MLP neurons of a small language model. Each row is named by its layer, matrix (up: input weights) and neuron, and shows model dimensions 0-169. Each number is 128 + 24 x the weight over its row's rms, rounded and kept within 0 to 255. Numbers have three digits each.
A block is one neuron, or neurons of one layer that tend to fire together. After each block is what it responds to, as a language model described it from the Wikipedia text at the highest values.

L4.up474:159119128096176146108142118177128097140147102118139129103115103145082063133146120160116111125166092139136130192115128163111078131125115156128107137129104124159092119161107124106145106112165160127107097118130139109120137129168133176110140116118118135145133169181114126123102114131103113149136156109105151132099119096096145162143133153153155136076110124114117163169135107101125098095121135113128127088120084154159142116082124079098115129147156131145191146114111116111147084116080188144133164121097161134094156122
Year numbers in dates

L3.up7:117138119121123157137135152136103094153161149139126138114082132130161115108098190079108136130163135109102137126118107124091110075171132108118123164174110166104088165132132164133099129126104129121154157121132113132159137125130125126144141173118119132130113164168157122125148111117121087131169115146127141147111158156169145122143128120168109094109131145113101170137139163114137124112134166112132148134173138117112133195145110147099164170138138165116142142119117132105119085107132176119084138152144149133129122105
L3.up125:144122133107117109090144126085116179140129133080108173100087163085133158119133158153107158128146140142120163127165135084144094130078091120094095130109144140173088139146149130118093157132135107165134101150144118129122073134124143148140128105133150146150128156143098115123106140131111141106137100120133114093122176146132158089118129120116131097115132162104128135142121128120126130133138102142108135144140193130076108131157091128188123098149124103142160064178123082153141125157111146138135108116103108124115114118
L3.up330:128098149108125166122144115123091120127109111122144101124135118112126136117134100125151157159124127104102135133126156086095144145103127139123147144123157132125180125176136078157141174177115140154127106142119091141129155125140162093124130108137163107109103126159150138120103134138109100129123140089136156093158132114135134161143155138138160111144095156114139120172111134148108124140121137157143118115157128138138128131132119135120148106129102136136073131149135145095158102159130090159114123138117094127103151111
L3.up635:167112125110143102139134141141097129145099111138153115138122136135094168093126098145104148155135150122137130116167155125095135089133117122140103107144074124126105140166145134142124098109109124115129140138108109116082130086137143162121126156100126127055101099155122083114137120157181082154178124162148127085063161153096114124126112129150120138126111140115128101109103134086096144101122110156101171174164133123098163125099100153176149086110112180176115146132103100144099105133126108102161148132135147113166171125
L3.up1092:150104150090110125106133154149153116170129104139136148141116098076170158101107126134156135129142122147112149131154133090099152111089100146130128148119117118127091125144151122184134142127151103149100099156120125125123148149162131148126150117092128170152144098108144124094119141167146125141143086106090122151120180116152141129136110141117117136148116150130135135165129122135141141105148130108133201139149132133119132168155130084176121136120102112106109116104154079085164151111108128117158116164100173110127133109
L3.up1246:130097189117170151122149117120141109168104102118130112158145119090100163121139130144100111154138106141106103146138132086155155136164076083116154094161124142125127121168169133151126133109121112123156125134118108112138118197104132144123143146169154102111112077091131105136149144126127105156120094162092141111108178123151195111107123147106169154123109134149170128112092092147083161143148101131163161139151102146090148094112096124164103103124126094121180142116125097140142122143152120096124163119121093101104145115
L3.up1760:127135113083108093116156089182116091148138106147126146162085154136108135151113139071086134113161160110114120087178152136126128120154121104105150140200107132124146161140137147159109068109079181145141140149136162084167150101167121103101174176094140107157124156140134165158105180126115124135104110159144147147123132128148120135098134114149126086082154110134124147169143142116155133140107101142150118145180162145107120180123107097086127137145118101128137108148098126124086068123130120132114132115123118099145085108
L3.up1866:148164159148084133128142137121105125137161133152105128129103101109109132117099173144131146105128145122136094140156096151128112123132165152130190131160131118125114161138188149141057122152113139113160164126156128170140160152171141138097145132112098121137121160131109130140206111108156125137095096157092113139114114154160145130177069083157087109102111138126139139089108127122152142115123152118152124117126165109148102156130114116123179151145138158114114119127090116102132128128140151108104099131084146145138149100
Year numbers in lists

L11.up424:133124146117139142122150150106129139090110148134107114135139151140134130128135142110129131151144113059104156163107130112141152124201133113144094147144132088120129130132147120161129142132152114129126128093128138113095141098153100089177105136116109132137102145159119116146144135093143155152155116135115183097112140166126121115101131119178151146160173122151097104107113092131122121191110128090110100134089149098094144079191117123108173112118125147128145128152115172130130047159097120137135131099128114126169154100
L11.up659:138143107122125136160136121133116143134163128058111132127136128117135154135110107142113072097161131150125162131142131081107112155096100154125115146184132132117168134131140105188111177125117103128138146138162158133128146127135127116074131129081125101136132146135142102140138149103130135170121112150105140108092128129124132143125105126120147134185141128126112135137146102143154145076149145112146140096114171113157134091187119139145162162128132156139146137158135167139127162100166139143091142147101081086095119126
L11.up893:141165138131108109148111130127132151174142116124168140149094136121161089131141150142144091164123091107107133124115119163151102159121145085136172111129098106150148130142108136139056164133142126108114117130165134138150165125135129137098141175090108150126120182153063127140075172109082115100155135165134130180120125107119131117133156137114098107141122124156160121069145094118119116132145120095153120088121146128126163124155118186117116158127134125119114075166105139138151139090145115110161126111113148115123144132
L11.up1060:109148158141119102099114065101074121126140162136133138117156098111131107135148167093117108179142133116150123145112128122117169182123122106145126127148102130157160138113154134141119123156100147148097131136142196159117130127134122136130129144116133132157148140147117147174181130149104135121150110106139167084162142147100125144144104088145119131164120107133176149115170139096131111154115145121115161138140124136091173133152120127119162153070141090125095114087149146148144097161118123099090141134099151139121144170
L11.up1112:157103128113120110128141146141095080172140123105122118142105164104095120161126145127162100121129104149151140146090131127114134154109104108099126130102123167117182156109103133152127142157112099111095138090064147155121158087126113125130121150118106130133135139158152104149147152111134157095110142139140138123166114151130128103119113125116157131142115142074127127110100089095127114111107117139104120160123133132088102128134105156139124156117124116165113133099123142180128086109122127070097085113099107151116127155
L11.up1413:151052128124114111092119133130090133091115173092134108126111137135157181140127164127135110157167140086121165187102165140131100102107154123159150139138127108102114138107117110181130140143136125108154098140152120152121156127066172095185088143103106118126173142089174121139148158152110150119142116129115170073135117115165132117124081122086130118141144089090121118128174090113123124145127127099166160171112179152131110128143126173117159131125134121116115133145158138120130143097142110132106114156132109089114084115
L11.up1613:111092139141121149150091155148125111144138173089136144103137130101147130158129163101153147139163125129106143175124154148105156098134134159125100177147180146143147154152149142142153150116103147136116132137093135143108093144131156129091109167099136174113141142129094093174092112171108152128160154144055120143108150122119174117154131099064118137116125109126104088180154132097182113085134137136147146105103161133119071146115149096114186132133161123148111120124097126158171130141133137125126155144110127098108106153
L11.up1786:112129127107107154126124183163089096134082104117073115119137144136153176112146177104100155163136158126088186140114140086138140150118119118161115107139114147141181133107108105171143112110108125109157154147115077177176107132147102092138144113115118114140128111149089119126118118119145120186126139096143142113132111149113155157134125125146102135112177114138118127139188115166132118134154091091118129134096131176148110135114131111077130143074152125089145086105139150169133126128064123093140145119106149131114126139
Table pipe after numbers

L4.up1803:113126119104155161083140134175131112088136143097125162163083128087110128141123117121136104125141139118140151125111153131144148096117116107131131105128140129129145112141109085185057117140111145134101171162160137135147141091167154139126067088118116151101155152093136167139103134131125149133140151138093103143091102141156128129098080138099110105168147095104120101142121101125147136147132106110083099113121150108101094117142141099131133140099132165143097129138096147139136105130147148138069163170101105074125123083
Table cells and measure nouns

L11.up5:145139136116172109141093143086109145156156137136122116131146156144115131105167099198150132129120110181131090106132122134126116105158126142131115115134163065169096146165076143112087144126124125128105100108110129104107146104138157083111165131167150121099170105074113098121148130109126098123150117140131067138129124115086139154099124149166101156106151125084118149172132090089155119109157134088140118071123124104093116126131141132121150154154159183118147111115151083135142144081106118121120147156170113110102111149
L11.up99:102120142151150113134109153138148122131115146156119120110152167109136130119119165095160127135122120093134170172128128094122156094118110125150151106123135142180179111139160107106152136096137137075102103150119149157093156140133108118142114155123102107120139125106122128137119150111143142121090126137140114127141124140141116155080079132171116151125159108109143174127118153102154143139145146134135099133109104134127123154167117127097128101181151148124125111126163100121123146147123109147110113147105126103103128147
L11.up137:108155143155151105105140104202148096149125180089108109129108122121098124104076134141127094149135114082123138121121139106146132149132153119138156106165157120141123115096183115121106149117156123102082112103100155159165132118148121133133117108151118127119129138166169155128085098147121145114154080140177100099114103121137144096089115172123162102088114139134146134162128164155138137165106175130070145155116110132111125110119089071125119109143125073159133123148122113143121066160158166112159147096128161081091131101
L11.up550:176092162110133122108136141135129143175140113140115159161126177118124153111131114123159163135123126142144129112101146102117135134158060123169144168093106161086112159107130131117181124145128168087151118134121128144153152128154134123142165125152138155157119139123163147119182114106105134142095132113153109132143121143147121097092116135134080136122143119140114120110109092121114128089130129084170139138096121115128100142142102144099171133112140141081120119146141135114137163167143151139137144133195117130086108171
L11.up761:120152151192107142122125138150143118162125131131143113107145117131119129126142153130154155120119127128083127095177120085161155099124143111138117097118093199080142118110156128090167158137160176145137134152114144158106190135146139079158150106088072087103126123121103190147105160115095058138095143136099139144130093155092140137108108132123120132131128104079181123145099111126139138101120113111150137142132107084128120147123138125140096167146153118134120121130084080120134154120150133131154150150110101108097130167
L11.up837:105147171129171114191133121160125163157145168108119112125149126118092126108116118136169135130132152109103148133128090104137102135190109103105164107144111139123093136110133134087076109120162133103118108126103091152128124085135155089128154104116086107094121164120081127161164152116099098135126096080159152102117120111139132123071115128108131144177128149097128137173129140134138143143174132138122132091120108081149104159104117124104154094097174133091131116113142135127164136114133145111157132159160164147133117143
L11.up1150:144141149088122140138126118118108078145151171117118122138143136137158168123091117104091076117133144084146106135117158138154129151124130133091145128096141120126142129081151159141120098105155115096108079111098133110139090127147123093097131092084118149121139111135073161110125112144111102096155144139154119138162146168081138123104155137105118132150115123156130154153123165075124112137175114116177149117147130152166078125149103143142093130151132145113153131127120155105101136103131131111109096126147133090094132162
L11.up1846:140140126154103150123093165142128129153121135121119121161145167112112098113107107146176091143155121140157129172119126181139111108147112114097153130143099139129099120161103131107149108104141098110107135120149207154145091102139154092132130109105156093116143093122137134108124129130058136173149122143134131123141165125126108131111122126109157137116104109142140131126100131128143111051134110147070115075089114136120096132124125120140101149158129169144106126119131149124119144123070095116118153156158130148136113142
Decimal point in numbers

L3.up70:152139147125150133126121112158136113096153151125185127126122132115149148177089081166156129166126096133119111122142139145158129131135141087093187116157120111110090130154143128147081107122096131114103165120121140118144130112126111139097098129201117103115108126110116195160079136094155115121175164146159137142101128118132185127129114167123105122156166103131172117129134134117105153143115114151147103114116097140113130158171086143066177102112141121127119098137116097146140109138105074149112117135089107130145134172
L3.up148:132102146116182144098106171133113127094176137103141092127144114148183168133139110125091101158173124133111147142128128147148157108158121133123140138160099151130176113157144119143086154121108115162074114152137132123169136112097076129076113185116078114103135096098088104157108115105124123123186119100132153096130173101118170164107099121159101116148146139161147131118162149091178110127126117162128138113127081142132155115136131114077118122160130123083147108156125159103116085120171148109111131179137132100151164103
L3.up566:131105099130149141149104121135138093156160167135127157132097091117132154141133060122154105108152081147111129133141131117136132133150161134123159146118094150121141133150167137163138161103102125125091113120131166123105134143153103113123125087118135102128153115161091138124113130158114095113121110138143155119127116131150112140124131099122113145190083115119168131134116101113180119133147083115146145091108137148091147146114140165073105132128092132108133122113136136161122150126132139118071165113129117146115112143
L3.up837:137119133139118138082133129095141101157125181148158133148123128132115156112128103105128093120107166142142139123171127117113123100141146080117139136145118140156180157201149092124087141121158141123142121139133135158097129149102136134124133122153122118127132130161118114121126108121146077119181129153108160083106118145120114153184139147135067114151117122136128129082162136154140103127168111126103150173132129114096162146142119149091138126100145097118152137055134148134091148167120101136086172150137118137175099118
L3.up927:142103121112157161117139131095142135135129149157094128102165100122151124170122100119147088168183144142117115130111119096179137140150074140122128121149093130135164135149162147121133145099154114136117168105152141157089106130121083106147125124106055111154117136114160111104149116153117145134138135103114091084192164134087135147106143110118103108148152153182130140130129129144130107109127122105176164111110133108142134145103119111122148142143127063132120126096118108113171100128147135148089142141171131117130137110
L3.up987:103103162106171135107157108109135126103144122159140102126143152104146149161144106121146112142091131153082150102137066121145110130135129138115153133083131130151162118158113064122088157141149104164123089134149080143119097130140126157172116151156157085130157141104124116125148125097125158119156125106133116114139123136122086124098152126109076107150097150116126136144116107136140117139108093119149152142122157104148180148133130170090098147108097141103095099117138120159149132137145109143121146121148086139108157122
L3.up1424:158081165083138158109145125121155106122110106123131166083078128101109153137114139166104110132136160115148148131127156074153102126139079141156149137098107146145154135136145090132148122140114102138101180098131131152091117132125080105125165134142131132169139104144157066124096109131114126097130099148152171078129139159137095131113130119143160150165082147112127099111133149134122126103101150128126124130131108115112139119188114154130129112061111134117131132104095121136145090136125154104105118116107139113123108105
L3.up1603:108077123129187148085151130153110080133115123140169126130141098112118170162133123186135097129124082129155145135103153126126142100097105070157125121124101091155129081104151128110115185153142088082114130132131139128116138163129134109113131119150124139084126131104114126112143179114058160118136175127131131117134169127159119152113094141113127114155062148083136140111122121141145154131151136167162107121112158128125150124128118133130148093098136100130180115124107151122122136132114133148087124137094136061158123123
Numeric table cell tokens

L11.up106:186116128119152097094134098139136159135114113077132134127122132143133140155145126119134128134097174165084134167148113114114148096109120077085096130157119101128153139135069163048114138089136143182102110128086124125152152112119112108170115087160146137130151103138118137148143113183093144143171126125124142168101133093124176137166122124157120126156101129101139144102125129122107134145119152158130101120121129147133124122142175116131106130149134093131140136078123153162135106098116171100110108131144108111112108137
L11.up520:127100152131143137142137117123107145147128119122154144089100133163158145149120163097116092118161132135175141132137123133132145171138157098069129111130121115130119128187148108126125106149096096132080141128146168103114074148163140116132133084150094158149104140106137112110087152121174146160108113072117117138116151108154132132101074136109137142148114134119172098113144138119123104135122128128089138117132104137143120165112094094140091101128115132124189144105102101167087131107141136097082136126118182138147107105
L11.up524:134144150109110145119123126140131143136112158133091121096129131105153141110166124129096170146172124116129206102123118125159125141161124093109143077113104113119081146163117110119126079123157088157120111072046162143093103116144154127155080107148126149148120130138162136121168151120183123118113103112143119099110078107145136128112105085112143162146092141165142139124129127158141096156149132080081116118140123121124136131131130070124134133092166147138158112130141139157136145114090132112126104113119128151079137115
L11.up567:150109070133105102119142107064150135140096115101145147115116128121111169148132155086165119118122114141146142119140129128093093114135160136144133110125115137113113100074163046114098149133146087144143093129165117147117117129138183139120077136095127114141095106120118106122118172131109105103150128145153119121138161112098078133117143078140132121106142151127134138121150123204150076118147106094125089143131121167107144133082147152139155133154149135099136125170112120146126135128105138110159126121118157107137166120
L11.up1198:140165118127109107126109082153135095152141145118153138146138131111151105121177101111112083127129160158110081137174141184147143091152169131141079129079081176147093102131110113108114138144166136167138131157117146086146109154167111125127116139109122133116144152132142127113138114150092135110119089102146107158133156136151127118092117120137164098120106111120173132107132120112132140129184097155139139150099098131128132165101094157148141095104129130130163104128118146150119125088130146097122126093142138120113127114
L11.up1366:124106116114130133096109112161117112120130117129111143103170185145108108129118133108068099101129158182143139087153099149110139084160115130076153120107104158103127129121120117123122132138098103140089112154134122145146154115115116134141077139108123111119099141119099162096147107207136123141150189107157128129107108127149138124135118136170124074141146148111129145116107130158169155126105147128093105122171103126111153128121139083159113125137166121161141117111125118155145155117126095111173150093088110105093129144
L11.up1369:156106111154135109118104134124208121148153080161107096121158129107142116135137125147136120158139110135159136137141145122118135117081140159122180106119120159149124151155122133155107074110143099173098115104123135152158148114099099150152120102109091147129148157152132131130130164131125158152112086169142134117113141103133164126141074101132181124107151149156130107190143138107165164134146132116094110152091113127115116087144129107094147150140163142158147100141129125147133128142101106127114133121157122152145144113
L11.up1877:128104086082108134114073158146144132138131096135083099076110109148112090135119155139112151102128148138151121137134105089154129127099156135095131110101114107099119125119099129132099150103129155124120151142095086137141105156138106110126136139133158132116130120123121111117149089140118123156153112150143137126173141167142140151183136109135107165097127116179172120152103153169124116077151127099101118142146126146123142085117128113088117122120189102203140127090112088157121120132100123125128119126167080132138107136
Year numbers

L4.up1552:112109135152139112131152117171121116107093123106119126134103130124125146158147106105160109109106115156188132130111144114111119137145103139127134128128049113150098113148152099153133112097137101125117157126144159127106133127107128182117121148129127149134132165125122101150104111116128139112134174165130119122113123122142124086163114136151171118090147109133123152113125154156148118132149099091164089102169190177161149115136127109105088123110157122091108106098142084109117119112121137100146126109122126124092144112
Indefinite article "a"

L3.up317:140095106167144136158181102115110143107155160132104127129151064155128139148139164109080106117137131156156129170129111175116106111109124099139161101139142138094173143100136137152149139144110143096120110106166137131104130146145137080120148118094136137078174120143137139105139110167164148123157118145096089125099130104152128114106144086148142058190125160107164114193096119118102145140122141123119106108109132155131113144134142108103140138088106114139132141107156147087171102124111073099124109123130130119157143123
L3.up775:099123173102112128156152125131150135157139055099119167155145112128118151150097148149124149089141131116125159101146084090160138162108133109164134124133137097134134090126156114140135156094156131077137087119111125160141155157128132139102149156136187122129148157161159153164129105156178129110147130160096105125117111144096119098136131144140089142132121134131109120093136133092154127170151121113096115120100149135119113096179126143176133143130110057145081112126134111126171136106141097152149079180138156165118110138
L3.up860:128087127093118130138140160113122178150122114132096124158131133098143143125113133123112118147139113158107110100134119181132174150130126124204089140132083121185093164123146143125142122140146124156176096173100145150117098112113088131130126086122104157121120101139131167089130119150123151150144135125111128102135160137152091121135122128146114110110129154123117118128127149129146145144135110120119125176088141105124097143105150129137138072155115121130142105118127158115168164199110148151114149130140160140113132164
L3.up1147:138127176125088136129138143127163110107106074141093128121182169115112111126157126091134107136140138111096122158149149143153138126136113118183093092145103116165125119173135143121179106151095093094124121138127116206175141139151138104109168166097138115131140132131148131093127066155112124115132136126122198178128102102130129083106116136164165166120110136138120107089053129106113107093146141119116109137093069099136114110070152128180139134164103171129110113124133156100112124105088098110112133131126166138144161094
L3.up1399:132132145089104126093131140131143118110179136096143116116161141096145127189116126124144098123118127084156108090160104134155141112138107161176147128136138136087140126139147120150096134097141141204133151118112129155113127123146112098129172160130071105143120129131189104124145113150141151161158113140083140152108138083140117142155142147161104111186120148138131115134082126142155102118085125127163117134143126130136145090192134124107115132117143131152113132140110143094110176136110111143126154145129121104137162109
L3.up1470:132116113080129153175126128119180132098106097096129167097104125178103121126126094144119148109098144124117171121159133167131134086150157116122109128136129153138139131136115147151072125112136127144145128178160085152104116098113145161119130118096139140136117082131127110127143120112092100161161128135121125133095115156103083111118100125151116114163114125148117120091121134162119144155145142098136104164123146151124113113159123138156153081138142139135088168096177149056142132168099084123155158118158108147137140140
L3.up1720:128092109120154123140135070082187135103072142167083108130083165133122165179161123120126139113134100114146129144127124130142141130091135132154147100127154114083110121110129135120119105100144117122155120164102134135082146084167104070107098167106152125119136152111087143092153102166128154092114112136089089162119139128079128133133136168116122138122150140102112141106101186102123162106139151088123109165117163096107126141111171127134145174145121119161098143126119165136094123154096153135159159108137130138131115120
L3.up1733:138126147110146126121117156100087170138127089100125150161119125110129135156150104134123097097123153139149149126087083110165106095170135104127108145095101099108145101137124125090108212134124124130098118098139100141106130107082076142134122129153150137143130154074147106145115114138113127131172133135105100124098155099132133134175175106151096131116117185143092103107087118160127132125128113138120115130146138164177099140109107151131132108103122128157091136086134156110194109171136117116144124137144152125127129114
Segment-initial tokens

L11.up33:123134115110167115134130136136119102117137145113112183107141122122091155148116164150146147108146118142141129109092164120119102114119119115101166167106112150139181144100128086076148169092086064078085161177157148144103155148115128118130113129069105123081106133169129144133127168134108146109096108144120129148124104139111108146146142137159125125160116145139112112122127154087148127097175168124096105115166184133123138089101115144108151084116106147170127099122131132156122166129142149064142114141103123135153118112
L11.up351:135115111114145150090115107111111146125103127170076141113116151150145141188131129091124123144109104106117129148110157171101115127096096106114110151125105102112125100122097161136125132156116110094156059152111165092118143133154136135131199112131132091173140137081119153098103094114137171142114134209122142122148172082152124175129154129091130113108162158148137144135127119126119144140140111142095156132154137107132101131109174148090148126157170113149152137112135163131117137118139142129116106116128112168128136142
L11.up460:134117135151156144145136087118141125153119147127109138113143141149092137122089107153110152120148149151124113134149166147135088109112102145129091149112126086110097125097088145143156139114155138127133109144141138133152147115117095132130099107112122100144122145096141123083147122100119123142135132092111094127176134063134109130140103145131158104146147122154101096123114149141147115132180119108128131083103111148136103134118150132110142121153081133130098096143121108156120157152142166133151127146102087144128122122
L11.up734:176100084128128112138127135122113142122155139101094136142147099138168145111142149153106086089111127117161149131160130101082135138188130091154157128102107161151130141135075094115100134137140084109140084115116157166148092123126118115101134170140091085079140156144114119155088139194137113136115091068130142147121135126110090127111146169156109147104128168167173106141107142130128101130127089146141152103110145080107092095131144117149158117154104145079088136168112156127110140113143129125133174065088133118103154086
L11.up811:139116142129135161111139122141160141140132134082134145129134109144137152113128143168119120130140162128152130167145146128120150149125135107107099086092078130117137133120153087136090178144119083127180109145076127127095115117136119165077148146134146071098126147125113127124133092131149093090111116079121115150126069106129119098148128114193148151126118165109145119102132151114156137128150141094171129129157144130116122146119182151127099126119067140159141070121137145129163127118124082134151176145128122164180155141
L11.up1012:122146182167122147071146078148101137134153121132093139092131110093128125162120130136134131074117160166171149118117121122163147098104094127142147121134094105122146153117106119139145136111107126119150116149116136134107103173122163108095161153162101085121173112121153124167112106140135116129108139102173131148136140133116129128121114139133131132150117132150125108149105171092133137096138148098117089097095162111099104126126153171138126098129051132106104156122108132101168091146108206131157094104101149141129090121
L11.up1164:115091085117153117142131084133124100133137148093145138117115101102098165142171170127128133101140171125132138183138145163175131133113132123110129157115097128123149169126122157138162150119121140122164151132139122121142108135111111117099162119132128172077132165133133142132169110117158167096140110102151095139159082152094100115097125148101155115109104125120091125095123086147144135100157108114122127085155117154132135176091129123150132098103152085140138122109141077126136113151135161139124121106101148200127121119
L11.up1535:138132103128101121145155140175162120100071138097131134156156110173110142124117152150132136108097084112129133167125100143130098110164142123116153128131094128126102131125118134104110122141119115119115146134129111116160127115115130141089136114088083094142118100143169159168121079139128106094109103079115166176119186126162109152076153084146101170098149149132126132083105138120139135109144090138104158101143152136165108084134125115114136159101126143123093126131088141158111124148152097117147172120108102154113085117
Indefinite article "an"